Weights of a small transformer language model: vocabulary 16384.
MLP neurons of a small language model. Each row is named by its layer, matrix (gate and up: input weights; down: output weights) and neuron, and shows model dimensions 160-255. Each number is 128 + 24 x the weight over its row's rms, rounded and kept within 0 to 255. Numbers have three digits each. A neuron's up and down rows have the sign that makes its largest values positive.
A block is one neuron, or neurons of one layer that tend to fire together. After each block is what it responds to, as a language model described it from the Wikipedia text at the highest values.

L4.gate115:140128093116158117153127128105121109180107151129116165124122118102131095094151133110122062063158119153136155126151172141154114142162121076144147081159089136137134085113126125114137175146119143101109135102127119132163140147131105160127119113152142176106124152154150118124143151138109149109
L4.up115:139139102098121173135142105151145106145098162124116134151147149068110138070127155160151140134117138131160105142145159128108154150135168118131111174153107126110171084136135147119142155132158138129126107123136129109166147134110133111131123138140172106162121112138127108140147158106126149127
L4.down115:123130136131123110130139154082092147120116095129138130108102139139181122094116111063137096117143114179140134139141119082192111184107120109200182114157133112121104131066169137122129149137137121137132193153123130117131148115117141119142125118131122121106121151130096136132163085118104129126
L4.gate146:142177113131153146084172124133125152155098122097138140140159111129100155137112134113119108114099114181111155139148146168165114161146124110120110132117139125124161111159100150127146144090105134108118151138118088095126121115105156074140149150140152136174139133142103144158126095109095154151
L4.up146:179153130143125153098129129111079114164101122101119160099155112112116189167113120129122094131141151130142148134128109148141149120104158089141117100084171072108123106122109116138121111141121080109121110136123154116139116129165119143137155112165161125109119113126094166194148074107117164115
L4.down146:086148110154135130139176141113136140142156153090176138151106122113111116106136121126109084100157140123153163121107116120161140130141118124161137103119149089180120113098132128108123141113142093118157143095140157175145100142160118144107099141149117094094150129070126124096141083129116131137
L4.gate600:150166150141113145096160121145165116169116107146136160125124133065096099111123132101137068158117125096145117108142131181127134141148135116130172116115099124138158113138128151121031120141105180184134148142107096123112124168138133151118115131114142168070132121125127115136150107100098104134
L4.up600:134117157147091136155147077130161119115085123120129090129156130110117165125110171102141070111118159112108091090123140128150162117134134092108117080112128139154143151102179114089122077140114105148135147141112136125118121128141138143137060155128194113130091146161121099159063126115071126131
L4.down600:108138122091147130178101147104120126140126089118105173114109112134110144102172091147148107086085143133116135133136128151110121154165096199149149155150137121119132117123153113114133089122109131155090055121159114126113147085145134135172093099119147146096114118145113137171135140120117160170
L4.gate902:131134125142134103189152108130204136153177126109143154148166161120136150144164141141125101099123153126156146120139109127110192128138143117161077088158168145125093112106115147143180127096102125103128096138144109099156115117124109107152108077096136167085141125123144130104118189111147130103
L4.up902:143126158133152087113135126154113112154143116104141165160163142114119128133125101112127117110162138130103094116145155094167108164126137086130111131133128147114123094141154066113151144122115151178105105144082097130114135151163093162142173100129160123137137090115104124142115106125155096080
L4.down902:083190119172136152135129134119113171138143147140116124159137075076156124124135118128121113093117136158144150125182093106162140116119114123126057117120108095123138119136106151127108107149123110138133148117129141073112104102091133126121149141117099144148109123137122138113116143149138150127
Responds to: Single digits inside long numbers such as ISBNs, register IDs and year ranges (e.g., 978-0-330-31482-4, 1958–62, 2020–21), plus quantity words before numbers, like almost, over, some.

L6.gate708:135123156154120165128107145199179125082144127123125129151124105147119142142118138142118092098150116180110149119106084134108101130126128125172137120121085163076097161120136082123107128107118142104153154130069161132154118168146150136121105134081106165096117111145146164115135151124143127136
L6.up708:116218123102150076136130151150108113119130137103155133100087092124127128143117159131076103134046125173088128130109114125124119108103109172163142157121117112096132114111110144128111134107115105125159098127151149101099096086057149111100122079102118139127126130090141137140070118114121132170
L6.down708:085163116099129147180118169102150145118110111116130133089173130146056113122113175165144195147100162131108145152097154151085110170142098146118100093185175144095146107153137147129132115136208110164100118188153152147187109154130092125125128124127121133113154117152132142134121131123085193114
Responds to: Last or inner digit of multi-digit numbers giving measurements or counts, mostly elevations and lengths before units, e.g. 24'0' m, 9.'4'7 m, 25'1' lb.

L3.gate52:120116162149141130150129161134139117154124107154103175133127147127106091129149161128151144128155131139104099104137126154132139133135115148117149094117093114114145134088106143104132131146131127099097110123120128125101149137137116143121157130177102159153087111124147096131129109150109127101
L3.up52:135121115114160115116166135094098129145100146094109129151154117120131116165151133136126126135150119163115118107121119126115138142159129087093143174126136098182114107120105172132110163108087165167110146132155101167118124143150119142112189110136130085149099133087133147063136132131176110147
L3.down52:163123112148106139146130123161156104068110125137085152125086119111112139090103070137137118130139131128128140105151146104142164083137124156134083137089169122140110156141115111137120136098116129101122091105126141117128112094128147134153143120123128129127202133107110121104093112164122118109
L3.gate270:122114130118131120163155124140152151154110135148124113118160138119077125114167098133074146097133120110098149095164132150132147128136193124136129114143139113120140146111185152129145142123138130079133084151153130067128098144122079172134144148162151104132134123104133157114096140137128136097
L3.up270:130131113143120168120140150127136143113124144099128140127133090160138123121155159114109114152154107157067156137142108152107133171186102114178095126165119117108160112101116145106123150163129140157180143104141102171134113138130138078148115125148086160134102171162167137133166088091090120147
L3.down270:113119106152104125131129123104120086134158120141117105154145145137150129097134120108140137158156099147142088147095120085102132083148175160113077141119139139111164125167121120097174145140092093103088128136122148085146129117096184101166152139119159095155150135105144140090144102091098101117
L3.gate529:122128090131110132149106131120147130168134124111162090065136140156159112142166134130096128151134100104139096091115164162115138137129121085135111115134153103173112124123161107095160174149101118122154106144139082105098125187091130141146137118121128134155162115132125121141095135184162119106
L3.up529:097174082096158105156110102121115140197135096122180137086125124154124163141149123163098159141117120112110135141137150140139124097112143141130131130125166032139160120102110121095150113155137094138114123150105091128144117093116169111098091165107131111140127150113115156128151117136112115124
L3.down529:115120111141122141160144143115111129135121140152062091107094152135152123136158173151137104125116094122156109134170096102118138111129123166118110113109106167133166116138150128138173098115118109116149138129106128131064142151141140147161173091192159136144158123101100142120177101133123138121
L3.gate921:129139172098128151195128140149146146133106159100163138099153124099148160147137143096068114129164100111126114112129114162142140113172134129110119100138143124119114151165121095118148124103137129162110124164128129141126137140151113141155177097121171110142120140082125137130081124109129112113
L3.up921:114150161153133150119184113075129127141165125130151123115098149083119134128121095127089102098136144136119160148142150156066092139128143132116095156141123151131116109071131126136084142149137143149078129107094097156109131135097141130098119117193172135133136072136113093153115107195138095127
L3.down921:164148093154096113115079110139126128126127134152118142123137131142135104096174145157127088114103119151111115114133184103138111188139145117159127100112103102115153139140130121131139132080117127108095119127151128155137100139141139129155134098164141128118119128177143120119093139104134139132
Responds to: The last digit of a four-digit year in biographical and historical prose, e.g. "In 2007", "in 1918", plus the s in decade words like 1980s.

L4.gate310:110146129146110149127125165126051138145126138145155134139097107149109139170146148141107144145094122134123129098145076121135129122116103127151087138110125129118169102143136114079142171080133148154114084160115167165149130104130065199088086123097108160134119149089144168170107120145097135149
L4.up310:113101195159120116147147148194152105166142092136130155106145112121109128149048118154167156099128124116134138140138173129124119126138147143128132137120127114140162104148139142101153120121112139141113157115162130134131141094116104107079093174130085130154167142175131168160163114174095101126
L4.down310:104106159139134122148116126123091107121138131137127123213148117123124127145170113107132098145101131158161120137100150141142100102126102117138168114127167116132117194094130123120106092130155100140137106093127080109104153053165120102131136153141116091136193143105117152092165158099141141117
L4.gate596:157103141152136096142087141157116115157162146117128162111122112150164129132108145146114132120138155174153167098169104119159115104110089086151101115145112132068133140149109130123117131108133124129147143139135141130082127143119110149154122153144119115077131109133198101138147101130134129139
L4.up596:156107107164136178119134144133122134130134156106100160149095141100124165143144180147102171126119127097123143115137170140121126110148114124124144133132147113106080186127100133093134144131115120145118062113106161129162124088157128121140138103149109131105147090146156139124119128084109120120
L4.down596:112146101103121149096104108129127157167147136148105109114134126116149102100078154124143122109166122146095152155095122152111141140150093164125113131139145112096154110122148072165097140090166127110088108126127108162120148126114112135129140132106123119122119131147104138102106154111123154107
L4.gate713:142144110129126142163111151169123174172107128145142091165122099161127133146169132109103123092076098130150148160135134097111101147128184124142109145108168127145110141109150126125144132132114111107125183104115105136157124094137129100137112118189133131090087151131132123159139126132121112127
L4.up713:163147101120151125140173125142137114130166111125082134133109096136160083124092136125136117126155098127105123086135111106132138144129144134140134127130122106147155116075124162125122077136138160128123117126134159103111125120147080113085077169144210126118159106148121141105091144128128136147
L4.down713:104140093145124113131165099135136141149150099089152137147159100132116103169115158104159136157076104123119116154162146131161125070106140122133133123098151135112141143143122153108099134158138117124109124152133171156081084140122115101115128118112178157101124146123109139098112113094127093139
L4.gate1020:120151110152157119108171099150119126129154156136146150121105157147180086089089135091116131147111136132148144140151147192155130088094092141118118108140110136101138115136097131136112092087139149115136106128117109134139127144093153131111137080129137114107181157166108132103107175121137147101
L4.up1020:142135130145107103139109131124132122096104125096116126138149158118151113124139103099143137097174118154112118116132097085147132146139146162152152133121117090127142135148100110139165153156139148149154130154160140120146144155088124147125126127162130137101145160170127091128120110156138130155
L4.down1020:116175107112106136094152149152113125123141089091115101154124154136124121077076132132068152131147132170112128135125118148128084117161141110145136114116137139140139110163117143157133125127128103110170140123097143115166129121088133080147123140121122116131119125146117092159125088110120162142
Responds to: Last or later digit of a multi-digit number in stats, tables, and measurements, e.g. 1,567 votes, 316 m, 2:57; occasionally a capital S after a name.

L6.gate292:099108151131098104177198155193114119169112114144159101127145131118106117138114140118124104141110150196111123164171115176131119123117126160137163128123168112079146103151131162138121129134151118143140162145137169131056117180138139101100079108189107146143151084090129148133166087123146106095
L6.up292:109122189127106113111172152169088117143150154123141120142112136144138145128122175164161135106113136162145124128118081086126148125081147182136183154131091081072137114152106143147157147131149096115112105131123143128112135120149144106137096125154154113135136143136143153140148144108102121147
L6.down292:142162094098128182132108150136125158116126144119128161112106107143153121131159151150120129116139097135125156162146173131140126132162180155073112134130140137162164158168113113097082148109097132112119119114139129136113178151128095129133120108107105088125151079158112099109092147160173132129
Responds to: The final piece of a word or number split across tokens, such as the 9 in #59, 0 in under-20, ang in Wu-Tang, kes in Sykes.

L3.gate0:098143144108178147111143124144087092119102158121162134136152116136071126141130111128143124158119148153116117090145131151112098131114091125105177115188150137104114108137146112111149144124132118188094114112127147128128100142146169105127173126143125122125147128067156160094187126128141149124
L3.up0:103136139102125102123143088152119181141148127128152126117154141124134149127055142136126141129138105090129140103112116141109139118122139146128134122124104061128139138141100097128147144124131130130128095134166121163110158100101099153119156117101100141084119128168138119102133104090112165180
L3.down0:126174133135102124093166131092104137105122095141111142118119145133117111093127095186096140112134127148137147108123188133140093113105141143162161081126146131162118083144154136138080123133121101122086105115111120115146098116113139115137143168172143138172137127100129112131092111133105131126
L3.gate331:138146143156182138076167147106172117161136097093112175110102141119101102127094172110138106123151086124135141137146159136095159112171108146139165131133106095106117137147154151112134130082163135209113132111138185142118099155130092128121164142146159135130115122152093140100167120178107162123
L3.up331:114133111116135106116114110137101116140156162145121153121107076131118102128120132183100153085136162124081156071147126159143097157096158104113107118138170094131107088117100134128130173124129098150155122109122139159098155161076130112101159130156148124151160140090166124152094115062105119136
L3.down331:120139143132112128081113128148172091169142121133136139179118136129128128136107121128133175127151117126111151097124118111149136143150140137139134141091079140073110132159098158096076156141112094157110139156159142132160129145126125164134128151150125137102143098111166116108104093087104134108
L3.gate698:123186125145130095131135106158153094116132133112131164198139112111135087162089173153132131092118122165136118099139106104131129169098133097161151138099146139121138085118098163113128140147155105115120113136149153154155154137133119102114137133141110080083109131133160167134143113133142133172
L3.up698:134149108132100180134101092087131096133148143079125124124094147108129139095118163134135102136146093094141133138118138132079183127164146142114087147116131102123164111112197105109104068124111129129134118086156200142108121125139101122129112148137164077147102122069147154140076139146125156136
L3.down698:131145141121140149087164169108102116176139131157130153172109117131087147150135113124127119089082124126060134083138139140146112105137112175094134115086129131095110143130118186145096123154172094141091133134152114149147123124114123169107110069122110148081133102090129127137127103117094124131
L3.gate951:116110137116133147094094097156132188082146121084076152125123097129163100134122119156139129168127140118123138110156159130132160139122182164156134095150104126117139119120086127147126121105127102126114111128144142159145132095123101156074133138137119178113157153161179145155113092113136117140
L3.up951:141157124080166142133154134138173147079166134137102140077096094130079164147112122169136147122101094159128128130134082095144134129116144137122133102125115129100113130133103117119121117116142107139133158113143132118147149112157124129085156177114143122125140112113167134150127135155146194159
L3.down951:168098114149105078153159097109107116192105122140132110178137133115180119108132104131135086134146115151128131067143174158156101128108112144120144119113145130159139132114167142108160142115153105136083136148108128097106100116129192144099102118154176128155154149089102128146147098117137092135
Responds to: The third or last digit of multi-digit numbers, mostly table cells in election results and sports statistics (410, 3,410, 326), plus odd foreign-word pieces.

L3.gate290:099135111125121134104130134089087094140143141129120143147135096093137148158123131103117101149098144185139140117160123162142105114145171161105125107143105102122111128103142144120138128145188117141113124149170102126108131147117146125065113084062168125124146123134112165120161123088147159167
L3.up290:102117124162092081139114119107107105130119115123123175128154158120128091100106162082115137141137141157135127093174109096120111125081117147083105131134140125084123105100135153128111104148119131125103175141129095121145095138139160144096124140179121092112103124149120119126127120113093111145
L3.down290:095166128142127180118133085110169164121111132123088118158116131080154168148138154124146095085094143090114094135132133138104116116133160122123145134125125128152151150135131137110159107151153149122172133144131176139104102129124096154119131122124144160137125135135111115125155117114146143150
L3.gate299:123127132163159128136106109117104105095169135101138114129153097105163140136133136125109159149118137130116105112119131102128107118096138128100142145106155146096087101117165110149124157140152123127156156112128104135131148130162109094155148104087102087119094130106135120155154113099091126157
L3.up299:117131135155120149170088125107128137105126164121128130131120137151102136144140119092131132128142091146159131134137115105118147146113138147137134108132105148136138155129175132109144213121104145129113103143111087143149177148136131113147105124124092116087122147121141137151149172133134157119
L3.down299:128105148118149135120136149150119132076094114132085125137108131093125134135142144102133138148110125151146126111115152114119098099107160116137149182129100062118131131116128103175134142113116082112157121117095168118129164148123109091113117147139103074170116183146162140117142104148107162105
L3.gate668:134117104096096094140127124127140096077161134139097130133163122165108096158131168091135148120142116132147108119125122114148119135104113152104126103104152126139148145153155096117156115122151074107106131122144126127141130126141136126120109099157164127109114154120105136139178138116155120128
L3.up668:171183129130144129102107114088120134166149165091131095154118131109098113116146167114147132119091159153115106127190107136130179120135098126136177138123143114091138110135148117115107120141121077118167089123120135119144140130148115075104139119134137090084155167176142156126149143131160153115
L3.down668:093118161145132126109042102118166115088130145125166098101134143113114146143121098121139137113101113109119091115177121142149072097158145116131152112142137093137104131126128143113141146140120122090148148150104125158145149158166146144125157124118114154101119148142151135112115127123111139116
L3.gate746:115149155126125132131111143127131139105122165160124140119116145178133114124140167104170102074121139111171156106126096137162107142106150136094139190102149078092112091145131135126134126115153102150121140115176130130100167137131116122120084130146127104094135114106116184133189103139173126154
L3.up746:131171186121106156163147137110103111124122116132113149120144135129128149148129112160143137168150143160116156147130111085112100111147130163097127091172114138121123153138144124111127126095143118148128139157120139151151115120157119153145084138138091125088139164094146084107130168142123101153
L3.down746:116160118153136125112097120134108110161108131130145124130107141113142128138132116111083109060092123134122148124134152132193118170146101131122129146114136117127127145130090113113136150107150137172143140157107139101148126119160155118129151079169139129120157125121115176121194095108105146125
Responds to: The second digit of a multi-digit number, right after its first digit, as in 5|1 points, 1|9|58, 9|7|8 ISBN, 5|0|%.

L6.gate946:134152120111091090114122094107103093101092068104120142131146135158105066138154130100105116103143149152128139186126138115157107142108119115142090101156124138104148113110114160147052156119135132093137146133119165141077107144129117153118118142169112110120123153162122175118147081116096109153
L6.up946:105146129106123145182113133074128107152110130100154111125123120115119071105157108147134122077175134150128136164104115133129110072130170116171107107165134099171170109115085155119139103098150122146125159130108113115126179135129134152140131115106124127135108127134141162121139140143128166111
L6.down946:148097136093100173134124150132151140118148119159146083117154098133139090137173129161156102087087124098128100077140122136153111169178120147063125115154134116142121126081073130192105121084140102099135107145115137136144149144127100073159067143161142102089125182113071138113128131129091139096
Responds to: Leading digits of multi-digit numbers such as years, times, counts and table stats (2 in 2019, 4 in 400, 4:32); also began, not, of, on.

L4.gate56:115126157160126125161169113147122141122194125104152152122094109137129108133084148152105152150128129185119161122143116126108134127116167158134130140169114102107111125114154105124166153120154081115156132160132152148124153126103083165162159106160152181093123102113128143098139146149123056144
L4.up56:150131128130155140145125130163177094127113186075160126119102144144149116146140125138118129092128120113107167151139140109117152091096153133101135133126157159047148149135168114112121093111169086134147142167131151146142147135097155119106150090170153128114119112097135112092181159095145140114
L4.down56:117153117152096126176151116125133100148081118120141126129123115110102108121121100139135091157115118118122122124138143113165143136142148194109090171130138167135135125090165161140164135112154121167090133109137123147078119134111131141122082131126127165096186130138112143143138099128110130148
L4.gate181:121128140118133108154170118135077111147138136087141150111121140145124148126073122146143127123126120167091100115164098100083099108115137140127136112138118154109145127124097106151133122101100124176121178112135146097107141109105147127114146160191149095140125119147099173147152121145101139097
L4.up181:128180135095132089116133108184096111113134157106146118113118092093134143102103140158080122145168146122129138087177151120122092134143120142170087127150094175186128115110138147141116129103162104124149125109106150086152128079113133131137120153177138094156148146110159181111159073133138075119
L4.down181:119113118165137152109107138078189102151141139119138120129106110134103106170144143077101088118104125108135130138113140125134191119103097102151127115131149110132157141114150162152105135125118133124111116136160108180103112080126138083107079130111176175090151107120113083127124092150139155145
L4.gate202:134103133125116127146109054148146111091112137120161152112130119168102113156117108156086114146136134142116111120142100121149140145096155173156139129139159102126168103148124113138154112138084113122151143143143177097139134135117092126108175141121121128109084090129098129190153119141134163132
L4.up202:104163159145147100132107100155120099139132140136150165109092110152137140119129128140116159147106102124114147144100167125092122104122118173108175114098119131141138145110116088114152187118106133165139148137130114142140118160136154161156126133121127107097126157129168159147143134145090159150
L4.down202:145136091138169097150104093125186182151147084135129136130116149143133120121174174099119184145113148147139123100126101128059134141135084117138115145122140111150111117113107142121163100130158124119103115159135150135085152091082123172156166098121132137135145132107126128031107108144109123148
L4.gate864:127089174110132130119135144124108121134140157116149114126158199137119070162135130137118154180120155132124112113124138119114130138167133057159154139095125135131136109151153115108103143127113081139151100163082156137143145146140121100131103111166133122114122126180108162143122169152076135148
L4.up864:080106120094104114157126149116118121116167158113116146122097067183150102131130087151148139129137096127145140152125152066122125115091134152172146159134121123129109128179171153111106164102163122149125128118110138107162104209107164133114166148120118139125122165133123125168145121112151161142
L4.down864:130116145117129094136111106141116159148139127173113121143135140094164097126119183119153156094104164161122141083158151135106136157117149107118179139105152138162154150096111158151144139104136124181128100154069158097110128147129141116138130107128104128144145091131101131105148132138126076101
Responds to: Single digit tokens in the middle or at the end of multi-digit numbers such as years, district numbers and IDs (District 65, Law #1627, 1917), plus occasional final word pieces of names.